Weights of a small transformer language model.
Size: 19 layers, 4 heads of 128, vocabulary 50257, 112M parameters.
Architecture: LayerNorm before each block, no biases in attention or MLP, untied embeddings.
Training: a variant of Muon for these matrices, 1327M tokens, 14630 steps.
MLP neurons of a small language model. Each row is named by its layer, matrix (up: input weights; down: output weights) and neuron, and shows model dimensions 64-319. Each number is 500 + 40 x the weight over its row's rms, rounded and kept within 0 to 999. Numbers have three digits each.
After each neuron's rows, "raises" lists the tokens whose logits its output raises most directly, leaving later layers aside.

L14.up1348:573496479444526545553444512486479490471453563445596443481478535507543561565506540457559478476433507472471518466528518551491573498482516482436481493451467498439477523492515516542545513401511565525439490574520421495487454443488469488462480508487460525509458501490502502528506468533488512482454576472585510472399480470545526520498509506557505490458475517542476550517561521471433453496490500513448552468437502517498528534542439546533522458502554543548459483490530440497486550442539541476476531503504479436488487529470561463480563434462544495474547466490542525472446487470474431540577549525434504519483387396488428520466428498529405482577506499494432547517495493575501516468488505557559524547516508492526507575556529511441571503477483467569436539496476466435485424553523466
L14.down1348:495501523490500462523495437475502510587492420532552511495487529545529538533480426464593471451508522475457521508442481443481504437503472507508568468586559477476488526503484543545462425479476530441514491533448490487500473474456479493568376535490476450484581484431526479566584494521456444512448508503558562500513478530524514505528485500463541475455513518512453528456593568536498541522507519554526567555562523488536546471495433503508513409463510593516495475531459526437482485488539513541400436493492529395529538615505447510461538549470464547495528506573486429510521424463490529571485446480506489496508451493470438502492495520523492520502522523456506555516568467481445487474551560524596495424533501551560511483515541552491500506448581559541536463564534496511521479570501495
raises: "is", "ens", "ae", "ti", "i B"

L14.up884:582496495518519473510520529507522495602495568509574454493416530464443530479471531539577588502501402438584463552490577408571524515518469509556548532371521495478519515482471442509458560482506499499491497525524561565484498484550522540494462493536495540456474515534480463540480547533481525485456510484566513513511490506498480556441496492580483514572501469533471533578556504507490470498549464568525507582495519458480492519571514477487531472468496544574540499515530509451478493453490475528412504605494444537463526520481603510489468542493516469490455474486506542495469531566490542516432503469506443466468499525432479509480559549435486521544471521516533478481460526482501537550526488565418518470424508547450507494518440420557563516512466549515518475459489489506493519554534497
L14.down884:549472526501485567490474537499480490506481534525608441612493505448583536498520484545540518517462457454557479454473531423503474476453485534466428480394486517469529553528532478525463506530500490428432565514543482544494550496507589471525508495480489500463470497539505431537503535551502492510513453441511476479443398517453480540532428516480477553545452493584559404506535491541488494491497397444464465482519469520490533472534549500536429540469508487484514533447449485478491479468506509564414491567486526495527485475512560472486467476553477532558527470513542525477505516457483516517509510537551425476486522493532434548468395533468465503534496495475497529475470504519485523493514485489475529488590582541493496478494509498484538465502486430514540498523483576464535507481511534
raises: "on.", "on,", "on and", "on (", "ities."

L14.up867:499493448530450570472492536534497490506525423552538526473469520478437485519477491529461518512521479503472507448563552513511458430468453423527496464446525569490430480552535387451500464480515526513541552542485466541481528492529469494496555477451539428512445539493517534539536434592492476455512436499587494506454535461429460577551505585523477466515472484492512540518505582480461520535485468502485435447505483499509501475487530494494456488508540482412490386572422531454486537503460513454562563527474496473538532563478542499505603447483472560479574475503554440592497435499486511530448483465550483459485477532528503501519486447516502463478537629471508488548527498538489472468453545588489534535430562506575500429485523477484445471472525484509541462585500508587535490474490534
L14.down867:556498444523584488451468466517490484564485492505516480494488516459470516497418407478529503406588457531462517471470485569542491478427496490517588528443475483496509514574433506450503446492492509490520497482492480540567482449502494534503584497350493491458501510497490508543474470475459499495502474464539484485513416575477506490446459504452446528512498507565459534512527545458470518565471539509464468482436452491545493501480528469568539538554522416493534482545505530554487501480495489548549560529489494460557570560488448594447461458495560552499470518476531437491506454483417535456503464516539499481516482444522532474467521582481544491519554562489478493466435458516532502512505537503551474487432589419501603502532511503551466512523517429588452510525524466551551505541539457
raises: " to reach", " to use", " to find", " to do", "ers to"

L14.up1610:557528457503491467448474477524542544511544515524554545514520533541550533516477500404487476515473532474557491538515528520573474553559556514525535412540547467545574511496482494446528495474520419567517401515563498502482600500486484556492489526520529518497546459460511483515502505500477541564506459514520534482509483517497497581548442505449442523534510477484555425526546521468477483454468511502584521530486469547464463506522572563480533462525512482426524448569520516464471461498522533515471444562543598491548549484514484467499520515546560518537577504493484499478482433545488428454516498524487565501480501501473473483453521486470514536450541521525486569462503563515505528475477463495523500586464484460555480507498532514526609576511503469529472506533476512523604511428504526
L14.down1610:499476501483477497416516425559523531496459528474523426543495500471440500529493436533482524562419498546585575571458526466534499503514494470431490471486481581461523429485494476431500485502508409471509473558502477503489499558479487511474488524495486439486460527495478474481450451481494497515503496496415490466479524489575419483477561551425521485497522542533480479519542478534558430457479537457473486496533519472535528445490531467473483468443462504462475496519482535445493521523455545489557499479478541559512508486477512507505524463506508431536521460535464418595470458467558433460473495484486516523531501499487500567434520508547548445530450496602564583446543557552526522502434524578604595537425527546590500495438519490541438533514500498504487574497528487519503409468472518
raises: "–", "-", " - ", " – ", " to "

L14.up1978:504532456530516505521473505512561505463487546513489429466502518422442463507503525493469432456504517481508498589422492501519506483627485512563504487454553517519473555447512495506538469454482525505509500446542508528519431491482440474507499437527504500498537520482544468491528551529507507493589521437555504510427464495495516529505517447528516458520475483500563500421565448490548454481525579435526489505474520528515538445491486527512470486453572518520513443467520475438517506524484511558586500482511437502500487490483470540513544504475444553514558461411491468477453509510566588523460456471483483513498503561480470479498538458474483529570454480509451488564413477540542522483541506445391436504470456473478528471514517484524536505515495522518487469526524563485490487530526499
L14.down1978:525548503557475518505444581556499528537554517566523446463484531522454496507484452535491530482503488471478476519472462560518421522408457488447540438427511580469464422506549500597591480495557521499519485484491546535535504486536469495471569536434496472486481590516530621485607484494512554538501547460491502487499532478519464572447459503499523452498502509493562539497505513504465524553600491485474434457514560479538518428483462491573496567478528509518506485532519492502534506540481497548483496544490446542513457515474556615487511481484453510466484532479508490485491546477489417472535503535484519529511465507499583519477483413433518500522520478474514474503464463441484467587504570543532425439510561414535499528486555575507482501522540596513492515559515541453444475513492464
raises: "ne", "n", "nd", "na", " greater"

L13.up687:502527519506594489487465519506496494593463410499467497486511522472489552445547454456433437474477537471496459527508529553508504468474441494492547458450531440502457533508515510509447427472563436456523531517490560524474506559554468534520502473457419510549523527432562510520518531498564501478502456499519555522546490492512544486555501488464516473480503512489481509557538460464567523445505531547482541448533478552516453516546517478478435479492466469547503578451483456452544536481534501520537535520493529518444523494488506489486496510414484565511523439540498448445569443405583485563486561514460552437541520491521464523408480513524564522510445450403537549530496429520465545449466512477460486503506444508485482488471524568432505388424467566479496538547449486537473472554500528
L13.down687:533500510496529453457465505446565506528529520525561476552476518523475441507591514480452499546456413541476548569505544542510545524597500444474485409522456556447476550431524471497478448460475457552451517546552530456617548510517534480531463462458571517511570542514532507482507512528485547471488449488513558505470525533576468534439553512538488534509445505433563412517427471510541489509481477506477531464499533479483547496509475523560445500524491598510525442472434511453569463508489483511446472497513455582473496507505546459509498572536492508516470476430453511460505447571527416499484463424463532576524424568516492503510573475556471538470554537501523491499515497531464446529590487512499463545583456549429444473494505471582514527518486493494474519440546499487553495475577574
raises: ", and a", " and the", " and S", ", and the", " and I"

L13.up493:498507486516468412416538443465489460425527469519522468463464509462508370547544474458529501503559462498529570536526562536599521481536560518486475503457468534552546463509515441463585533544446501464491501414508485506518477442471481539478504459586550570516462486484465507547523517425528467547520402527516510476540476508481547478533506505448486525614455431516495518476514417493450463464454522557475499502493510487551535515534526500545463449536448564438493518486487510592481490498444462491469443492408517531561514522550472485491525450591511501518572511478526560477541495481524490483574569559502483490540539526467476497555498527489553550480460494482506490504471514541461545449494535532604539526527558393511451517487431475511547533472512497454495596496516486501494477591496510
L13.down493:494530505491456553529538501471467536542425507535485496420497493493485521555456427549584506566477494507514464499537523446565461478490491483474517542405479519475525581479562508498510528514485492517589508487509526484458462448486511462484491509563549592519541526486481467594435520518570564454526476558452563458550549491436485481463446454457470570551438441486518504492509483528478426448485435524502572449532514524504537523477470513468509573580491534507447436502523509466540412460475536462506485560531474497574493489455462463485573561513481538480474541499529497528505534492496575502544507540543445453525506486461456508594507498543529491372520516465427504535522439485498488518560530507523413510538623531499440490455466489443546427460488437444518565434485513476480478564444499
raises: " he had", " they had", " they", " he is", " they are"

L13.up945:488473411536563524476496563514485497490579507506488485459465546497443471536541512547490429466465484530501472505490463539525520561486573500444494426464532523499451518550457506539503461443486446504501500498494508488509563551516508496474508485499529490405491482475468488530524504509508626513553474463562520471479520545530464503404532490402512582472540528475499452550501478447601469473424468518549496541461485471509483530498484529471532471551487524457547489533538480431425476484468487511432499504539540444492483510414477469513493508514461482541480489532532496546532425467450533472507484473475439514489484511452479451536481539515549464413552457487518505465566537542473586500443551524545525492511494408532517503497577486529530651540490493571521396503477525574458473553439515
L13.down945:528462496450494557488490521490495534489517461478457504487486464493511509526506444470501470559507499482493509503507513541411521533502462453534436559505483509488432547543405420511438510442510531512432584518529557442491547584469517574484473490518504431414456550503483488524532502449474520527536514474440528466470571479555504528496430465486511553495601551409464476553499485466515555434456471488516521518462522492477536494514464466486509508530509490489510472453447471415396519556436437428437460556478511485480532586489598452474470500558439467530510531575479482538506513499502517559470506509497595528504471535467459455486486504543525499514495413448527498529485593502491495521487483553569520484567569533481517436540460466494478524459521508593589462561503525540479442496523477
raises: "-", "–", ", ", "- ", "/"

L14.up1120:502534484487501471505553549449494542534569520592522485429499612503516433460470546484469532503497497464484514509528555456459491480536478536447524532491516526519546478537446484558551445410506458498504475586500493499538502532450524524539533454502500434404546432557469400494593544531458537570499525474460495473483352493385504478475538450600511448485452494500502542522503530472460499488533517465483466502496503557461479548480440565542502507514537515550592487450538519494482481496476551514434452544480564532537473516477533516500465509526563488417507534399583518474458448526465510567558544537531555543453368552530481445486535495418493500540473535485474460541476506502523482520548559443502504497508548452530566481512522546589555534491506483491549410471491521551463485459460478
L14.down1120:430428535471500520469465415517539496508535507466496405412427543518548523522494527457436487533529518482541400488502420455474513449504573467452464517564524463553486584492533507555526499467490481441422542499436413554524507488472527526486442481481433486533555416511508537561554477509483453507498460467505487465483409553427483482570496479488492534506527444516488500470523425524576505469524462460486527407538490563514541523458520500551522556507541528463480515506533485507494493552420450583511449507440488481531453569469432527458503552555520533505430474503561453540489488460437544487500535547515532450453476495487510484536469523504514468525517508486502441556536589514525515527565487510460462444490525529518485542535520545498446500489424479590459479514483471490479514515473508
raises: "ani", "ane", "an ", "an.", "an,"

L14.up242:480375394504531517508496435557509546513520517529525436478495533480533434519502469447419537448479394465517486432579529530458482418460506453552577505498533502512493487513458487511488525484571501578552514540504484462523580513519479633450520493463500482533517453524576517493505527470464510436480480420462489517566514522430487520444489476452534482434573495508481518548508481505379565438495457507544470479507489520492441567553492467576437515530506498445509509485534437470572546516511438472524499500514445531493549454492532530473493574453472585501495548433520486527516500550487457547502469593500411472514447482542455563444486451501495492445540579503528570519407438455582470480480552464536500548505477423558533480402387508494543536522449555548492424483525527497525503477490450
L14.down242:484476506552548508527450464531450558568485450462476494463521540493527533471404417561495516466555473544573522526521487530480488478459475475519560481488497514439502484601488463466529464535502514492447536524516509466555494504521489532419483475453560417514506508451512476544457397533539465476494472489436522549491499565428458530477417539452494538534480481598505545507493552434403506512465546482460503446478372505503456465487563510540530510582540549497522555472529503462516551532435543463550512539505481410533556550479484493504467477545469554472516505483584504496451502492464480533430452499469525429433471486500493498514458496475562573493577539485545583482476526472500523506468577438530501443450527441502606511529486523562483520515511449487508544553481453536517538479489458
raises: " to use", " to do", " to take", " to make", " to build"

L13.up272:508512501487487468534507525524488492580427473523463503524478518449441549496439551501563510528551553516612489525533610445466486475513499401495476513485511540476513482545513487537479597505504413566533525512521466475529511513570512442480528536501526483450428473499516494534518497543507525551549495589521514508462551479490542534462445448436505470462471477499540510459497542500431566511442507480431515455521602510461532478504511528519378584539406454542466498523468519554505515423467522429516558453502492470507588538468512481568587488538416458426467513516535501463446484424531523450480495463535475588515523517507524470569463511495443549453441510444448487507496522508456442468510376507516436457487485517521499507474567565482513542574536495466540530484495473539521626419552533
L13.down272:479507494533441470539564544495526515463401510557461476501458520520520539489448484504528516416573467536485510489471606499511464526470549517506433497480524522451584447511446408560490541559552434435554527512485475499470461519496497542441585435519561505497508481509581518572512501541489507535442514507518489427446508458479544520492455416494462430461509507511476426520530493530575526409478502460458541547461547540520500432545509567479482501536490498466519454445488485540545548476542520450459574427514470430495536531467520517508540437501543414561507522546463542427522520452565466488555472513487497549489599586533542496447466538508532534493473504520436405501499457475487448491529450494527453499516507523505510525512479591502519526555517545551502489499548448562474570438521533
raises: " back to", "ation to", "ation from", " train", " back to the"

L13.up793:435537521381511478489531562541506413508484491465484490478535561501475433528474512496485495532574544498560507537560442510543550495461442568567501474439489482532448545513479496590497439552453501541553516494562510535544511576518516484472523556521520553534500463498523557490564526473548462519543455526526545521544515583565441507506506520480549512522543457530515458499549536454463518526420481503497575441555591500421489457492508470506506502526523477501460486459522493446522461424513512461556468530479605494607483489501515469585498556434561488513480541458487432464515481508425537546511558552518482481530565456494518489446485502540487494469531459500515504509520479515537588498552433511544442547529494504532436537528498469482579520493455558551519449507592469500442454489445515
L13.down793:520430484410472443476540485475550498524570473452473425464408468503457443439457497482500510429505452495535503538605504456523561512470482423535448530489519507493425527440501534462464441508505523557490552578545504453546495522466486440549513498467540468487556513471478520533608499529521453497492463486508522503495583467527419545580559527519534516506490500533473401529504450500497598610519432500519575437520537510492535398493549493557506527530511441490494562436491559571502439500507519447557424483546518483568475507459439488512502468489459481504465438499494530413425524489458515538527451560474473462585464438540495517468539497522489459522521448506502461479545493471543511512404500479538487477508545497424417434454517506513524518484501528565480520440570523514496503506499478
raises: "old", " unknown.", "iew", " part of the", " part of"

L13.up761:477585554552496504503482460540519600488541509432537469467504568510532529431440496532524498444519458528616527538537508593464476514544502500501575518480484439494537433570511465493525515545455494461432487494542474525453538466431514463498535547523554482550525492515508525508499520482477547514500450506528531519548455520520445508458474522532471538540436516507601467459462476490476497510565520507512552447522478442451516452504509537433446520510489490552451469574519521446545493482511416512491444536494534512559566488508487515447440503513485503444531449534484521461494546492448434481450530518497549497541495517453540505472585500480513467522525504491489480524475466507526488459456544501558415485482482541455539536553501525559503514601483517416517501429413532479503448520507423
L13.down761:476491527510473521451494460480545533557536481489564461428487477495515488472469500552507543441517498494517527455561463594530478529446503472482454431438485550450453504579474505497498421434502569436512497541452392482565528465462488454494518491584493505534595555479519471498528529473469511469470465478436530432542483498527328514475497547439507488516517444491548478431549486537405475505573512503572467553598492452482535475526527545500483471528493503494512507529561537535513489444586458483500493525456496442485486474510576509466517438442462466459509510567494527506560522486506463493516585553523548500592526561543533534541545480504494452474473548527528503516503494513504509465448492490507512546483522500569487473477489460509486445571537531532527486540536539524522414529459480
raises: " town.", " city.", " town", " village", " city"

L13.up1093:480503504611475539544496427557447513541532515446458496514452479468527444495496458498514519526512540480554572437572546480566508510541549510523530502493513481493495553529445473525502439539460518469525490554452541537474490451524585549559518442511459486490504508571529469411396495499475501461499446560552489453424547528538536498442521487506525509486485470570505448463458481528532524532515460479523499514509491507530490577509541542477462502462453552554474504520515513462491554461461474513421541515493567496477499496516509523511573548488545579486551490493519500559473451503554504477509442526527521551505555478451541504459513500512454501478541487487479526546461480497533551536544443520521464592625438557516500550526488571450491509485520480486483467503494576518545531465497469
L13.down1093:579554518466584458467494568508573559518533497528521551510607480447492479552514402482443456504498498473459451471560568552487493547416520470508484475513486536482477482480527499507462434512555514424521528476466520496525509491456467460471459477511486549484585471516465527454520504551414477528425519546464442458515539530552546520435493520428503550439432454500522533459564477409484533486531501407423503501530480573511530502450469541495466469531480537511470503540529483448495520523579478469554499522577517370464431481528507480421569535514533491441507461544526529499584567480525513497457531501504613506526543564487469404492494573507455484466566476496539494571545512533545575468510532485496509448513555550501485523543579507431530448495458540557459507543485518539533502485532536
raises: " city.", " city", " country.", " village", " same"

L14.up1912:455462534539452464496501517497407486504473530573489498497445484479487448534492503480490510556496502502588463520485505485496510493513545479541421457529488525481432471469518531456470514453511433499545420445518521495461411474498610492503520503475551553520453522559509512545425596532530525586472483527521501530512529509448488454567554440485544526495486471510452502517476509461509471487485509515524491532485548491475433501549492517477538595492424534470443539493603594523442458538443459476538440478515425520530513497512475507534563454555493454533465464429498536547558469457480540450478524467461483492555486503454448534595428540494509516464567500559460465531473529448513512461507476395506462555512481468428512488499503449434478540459507528529482471458513494464525506518482534
L14.down1912:500441530477471453519460490510417513514476556492523486441455528479501511515507427567533558531563516456512455499500528523495521550520441513505568602500456454462482495457570455471486471494448508571558484488490473393543460486495532520477480440544516535450448512609471495565419521477479525538483519498522557525572486513502485475475495466451469483500571481493462526545531538475448501554478578516498574535465527492475445493485451443422543563506496537442537545539485459482532499540467503487523502498446467516415570547515506489476476469502533550542504469497431528555535489533526451490420508465523461472486464453507469479548494489602570460518467535550509568546568460526567490533443462491467462478504520456538494441480460541501563478552516495492469493451552528473503505543520540
raises: " they", " he", " they had", " she", " that he"

L14.up2016:488566473488545429549459491476547479473504476500527526487519540537506526554561532532464474504466578499524518521447489472482512445515499519482520548448441539535508516498424504497617489469490493474514483512485567547448414536499510535479550486514527482507540441497439513456487549454571492479494529495584460495527472529513466521472474518465415509502527500518542496554507517471504548511585442487562484411465534442523427542409472532470416445484594458509473485492553519497458522477607448399558498463524500506523461492562510493440452457513440520501475422500468524460464482487512519530348522514522482512513432539483537525548496486531503467450535565586512493527545536467480516511522438506543514447501466577537473461482423520438515476528528549498534470415515489507532460562490483
L14.down2016:528513525474561474536544541460546519470481525455494497428410400457510448526545477480518443509459575519450511524478467410554516465477452505473486531486503477533483515450480515572494489506410521489545488477486530511464494536504560502500536483529487497507529445536501536489512458493619422583442485522499518497468528496540464516518408513450473509620504472471517469577422536565452556468495484518440525388481544500553489459489528485474495497490490446454525431563536511524512460511519518443505506574466504527544559441449500444468411514552572524552485456550498473525565498564440480518486430495504500477566492443487499550442475496514484502519463486521515561508489512483521447501538447472472513497442550498542509472517559518446437442442472503495503495448447502489494496487551475
raises: " head", " commander", " chairman", " chair", " president"

L14.up1820:477482452445465567537546521431499456475501497428454432517477492498441503514509522453513522617569546479560525533571482502547491450451576525447548496507497503474490510504491415524493559525507481511503471569469520457501542557494458480506579466461529456474514500480423475534524431502463481528529501448505503552455457491458419568549429498467540471543566491502554512497467457429430517482443479552472521482493454540568489530515534552474496540469530344477514477516521537486497525494438518464465459403514509395619488465536441503561536484499491500510519497566511483492508538460478490526559517554567502547564560492537494535524494439603499539483523544531481536528425460519455524457533451476504473499483485549576621520473502496489515472481465543504558600462511598543470580420480483
L14.down1820:528518509506490546569563522455507514528456534551526486494586491526487571469446443532487521584449485477483579546500492522506487520488578531498510569568478458472444466494455464574486457529510515491489501506468507469514469534498537431515510442565548503481463553405487530522560484549455488562468494522528532521476488508541509516485439438475495493468521477538507399440558514452508527509502486535494513480504518496517509550458495484534480489449528594592486526470536566524471520464537459463486581489525455477549511506487420503503530487557522384511530509538501492484520491450463576477518524537556559509485511516489475545578496498519558517428480522500590506472453414469492458422515520439531499480582513461558551453508537519480508506437480529502492596447520472546408546549555449
raises: " to the", "ed to the", " back to the", " back to", " to teach"

L13.up1491:515441534459497454487522535539419495525511589509575505516451501478528456531451578515522459526532521490523513521463507575509503535451483480488515524462501507493523574453512541556514485413472496505488544521535466431558428531456469459467549486447524536429553496560523464464465475573480590473541512518501528539447536449470536560483494511497518495475468528541514435494437515541504496501533496536516509526527442425523462554444546543508550484523464484450528496452480512488504500446473558435444466518539477537506560463483508563548479555490528520493480479497500545479478489558554454544550474494507494517542434527502517414507535517512458508493455549508542438506486463523497530540489553489421502490456487412468551510458545591483476496444496482515468506515542500498475538519466529
L13.down1491:470529533484475508551473438490449562560497512485494523484482540553537435475496526494448493525479493494516466529575473479510564485527462516431525544516442494512476474517504536604537508480456453486465498492502453476484439559473560567494512432546529517602506468537525477448513412458541577493536459501478501483545476437554485439532577533448546531515486432481549503531506532584468537440449496508483509445469542484468531510447508549489507538431558511492535501443453480491532431485449552521519470500535581468537429500483490502479478506486511519414498451564530523523463461474509497458536575492541477479513465470563532510503477511485523481468438458493542541507562471535509467495517492496503543501501563529550517523454454571486478473498508554542504464454519559459436488494472546
raises: "ans", "an", "an,", "an | ", "an."

L14.up625:430427483509554514526552478509511540558474545545491515505544482475511552505456478536567557495500505530485467495518441516530527511473470525482446520530552547564563424555474472481505571502475570460482471410506472462614508500472476450564523447469549485543487495486497536556538481541419550488528527461479508544536574432482552577473505494546466471500496510486519502541490499505475499552488500471499589522495530536467462490485560518502509497531481519484445519462491546511435601455489562461447530525536554533521484463514514477510501424516561483520515524549560482514511513421534426528450538525471437470556494499536460554521417483450446514467499488620536538530539434487484516512439461492533523513426498514458463472498523539506473482510531545451478555385521550504515563455447563
L14.down625:488523503460471477495516508461484489502430488496505541451524497449517518484555547534545480519443482525537511547502524472499504460469475431442486454477536484477481494436455592496516415539477563483531483446517503472575529534465540402526525487435518547474512489556493401509531491446456546537526555494526598531513548468433488497467595491521488460552543502511458502493496469512496488519462530429555578446517460526501560503554523540437459526562474521520518478484514482499506536476512525520501522478461503507441460530551543516522574527532517497598489460532509550469497498524390513510465490554494576546491503498506469480532492448506490388463544460430517492426482490527511472495495572457513574475517530474482493519506460469471499474557478450548528577518553573520569560491528464
raises: " arm", " division", " edition.", " version of the", "war"

L13.up347:521441484502544470513564513467474527600545535455493540478492552435544530546473536576556527433468523547547534545487483491543502473516454481514482543477476477486534545497473455543449499454520528481469489474507470510509443500484590451552527422480465467508498474460544512517428589590571555482544493439527474513462431458489456570503469502582471542497516514498486478460573487456500490540491485579488500492474479508506452537538520506495430442463505531554456528515517484438493622488452491472480564529475480516507476495462472547399435507631531524494477528476516521560516503505546527442486528450460403505545490476486451451496530469452497486554564536464491469560470565477474532529522598549514508507499536489447489494536474534558475556566493416513535534469501495496521452444506530
L13.down347:481505523479504566420528352554565506585528488434495402477518511565429580541482502510554464578536478478525477520493464464450462514475430479524546603531508485541446479536520560522563538526512479441473556566483522515534417490566506483479515508527474527521511475487522474529514547588531494472518456483454473546513405480475459519472480600515466492528528460495490515454550495572484471528483452464438450529559478507526527494515518508517494528472546442519500477548514527490515575546512451524451496497461477495470468489417501437464500489537522540523447495528554525537508444529517504460506523531541520498461531436578464509564500531522460434552473482595539446522552484395470541556539502503545539548592460616453536496469549525499580494539495516511495474497510466547476502508527503
raises: "on and", "on.", "on,", "on | ", "on ("

L14.up900:433432462483546576500522451499534523407469450474480563511439503518506593499500505479502535512556510500548517453436447508495500509523452517543516442506495450481474552468475475517568484525477424557503460540458510522450500504409504525467438500520491523474455463479514509486396484505470451456533489497488475507475492487506509460436438540564491456457550522408506458468462500459498499467426507436470503445488450473445569471478502486524400460507520515424433506480468523469465499500524535495547491491488433530420549456502508520560539554446473514479484532522491433529473447470530435473467486510492465453498419530584535560410527528431508532439469440530432460443489507484506520477500546486474475546505433503446463482534491544527454493538531575460526569475517502447491475439535518
L14.down900:415485461473532518499530460573525504473481449478544490529432513551501483572459497541478505570576480521496559480511501514535537488515469506493520518534489466507483548492476469471554477558486466567521494536490573502517502412445538548464518464502503529484521455455510490475450497576465521503548490516448476509407479435548566443460505598455498467453475480454508446466446466434484513493421468545502516456501531458475604439542422453521495482498493574440513553483476536476474473522542520465522545511512469544444545472485393532513512526512525465455474555528574453538505490471491450510511463479628502472430531503541496547533540501518567518504488512543460474510564490552504556502581563500516452500480466536492575563533503507544554497493506464552592559493486476474506425531508551
raises: "==", " ==", " =", "===", ") ="

L13.up102:625480423485503532489501526494499423458529498407539545520526527502536514426571431399547476506510526492534504455505564533564621490427485523543497529481495552485544521477536519479525613425455534482529529515530492475499446512509472525558594463463480511484469530569543439482504460486483455546555450532510481525501481520544516488462509474523557556512504485470506519514537543504420480482452530541478499494511543505537473518486465494475466490514538510494512497538543494559531457437556546439513515500511519472472478505504505503533481563530521488493549538476499430574508524547453511507445511492501464499498521515555479479487515466526532518455444542438561507570486471494498525548568532491623570445488529509504494485606533425481423481513488457541473509427490458456496531469532491
L13.down102:470462518383412481500509485470517498474460491473599517491550478526495503459499451474568516480508481420473489500520482526513517495477481498499535525477405415468489559445473502519480502502477439398484550493519495499458497495456495507514550464482545475469510544474493443558499489485538499531483462473570459420479479638535503547421555546468433485469542487520416415537522484478501513564493542502549496456532491499491542507502490537559515442483544445483477427574502445499490492474468534510502568475577483468499536481493496467481497509498497484486476486534470478546443527496423489520504605492539527482483550414535497501501561496465484461484484550474476536478625470541520546507529516572566510426534572502531521489469540516468444480476505495547475448421468512530458525477503388
raises: "is", "is,", "is.", "is | ", "ti"

L14.up998:476479501475514509565463542447554535498457459511464467426536511582457408544558492495490464535499596452511510455481513479454515537475551481499535509492472539494528544542507519502554440566526536502465495450599466540574558483571533474516519447507541484479482500520487456511598538432454452514558494503504553486567517516529489520398496523459461502431579510438401515540507484468539558510570443533503495472550531562520465557424477524465630497516490376534469484560524464513447543479466537440489493439513455446494505433529562504521508525514492449481425456533499510523492526570454477505451493542484537475541495487474484534518483514542490468489491517520521495553524534506549439518483443514475523478454411428512536494501526475482587425534505552523562521526496561542479451524538486
L14.down998:536515463412521519496564498474524526478433541475513577519523484518499494490527497474521469526498499425495439523500496477582559549468494413544521565537441439513457535526441433485450526529473513488481425478525514471550507498452461543472522476463535615499477430422499527442522489453533441493456447493460476462470455557488458541404499507513409475557442505447514477530435473497630455495471459473533514453463437525505552577514593496487487464479512460512514518533515468493499548497552475477449453574512496480471571494475526511531434441574522486546482528544500512548478516559485430505471492547409536463490499515519431542543516529556477473543519471475518498475526516447517466493593450470556490537462569449530515450541516504546511533481498469429511504464483501513484544543540504
raises: " chair", " chairman of the", " head", " president", " Committee"

L13.up518:550537472487528488507465544495420449490498517461522570498537510473506497564496552490510522404541574492484577489501439526517489464467518482454435497517515515575490541514450409505537523459536464498464543478480493528556448464490454510470453499536455526514482533473472560465572539526587528521528445462572513478495460545520505528512453515545432513494537494405462497446528490517487561526557497502471501575523440533588553477500553518464493391524426520496512526339550512510499538448455490475528482441602529512499477461511488535480489498493454575484470576489528507465489514553483563505534515550461429517520494505479530516470490508501497475510479502554504539504553552499442561459546480541528406478484418532474486533502526522522532489430495516410540506460491488539496498520498448
L13.down518:561518496530468579479489459548474488490479495520552515478474490436521486480502434512466418459500491501490489541562446525528502445444542505460502573514505502548485459487519489577449481490539506471484517461531475483534473473499474530398409480515490564518485511485444502440532522462483490502502510515532512489497507488427511511565482508439532477500480473540506471502446503529480493530460600496488485529501449495552471545507495516549441544560469460452576538399589560531536529511512507484477536466561486488479557543449473545500556440534486494485443493483497524500451468445486538555507523522519462477459477575465469484504500457494516449470452514563524516486512524543451393471493512519526495505525507561527430453523542580489476622515559489514478466454590526511512546433444478
raises: " read", " listen", "ans", " view", " residents"

L13.up1555:456560557503516589498585518550541499474588484521493468460539555514537510488494499497514438551515552538490535517441503518450444546542516527519498449473601496536550488494447522595498536547477505454521524526479551461458575469561457551583510497535534476473472516525546496566492487445524496469469524434499530525502511506504441444587517466538503548522557532542497554429478528419457551519523513478499534527513547469412519440485492516509580468633540496478460551481538463501511490482455463532494499481569539574520482489521478526497560512466425449528504561533525400458482543593564455473509440462589476556511560492428492503516448499509536469499490574480488478516578530530524552572514493511540456507543449490511460475524465478501425498489523488510493525523533529506498466492465466
L13.down1555:478466533407590545512468472488477519505406501530537433542463474563582496504509485558480492569552480512505503495476447485387466524493525466538463462504535518506492541483492422536457501511432497485481493578534514413493555383505507525487512499550451482499546549573542554575506558505515429461498587519464498553463551511537474452546514510485520535508451509469471484450491517435457529501456453498474459511535523491487519497491518447497540495587489572451452488489511536503440495518492473510475463522475484561507535475511462543507533559429438569492409491510510501463483540481542510524526449518595546546522550490544540486534463512492569509439461479489448470468473533474527511538513528533562484512509532519558519540471514525438475497457454454545501506502637562513458447506454472
raises: "==", " ==", " =", "s==", "==="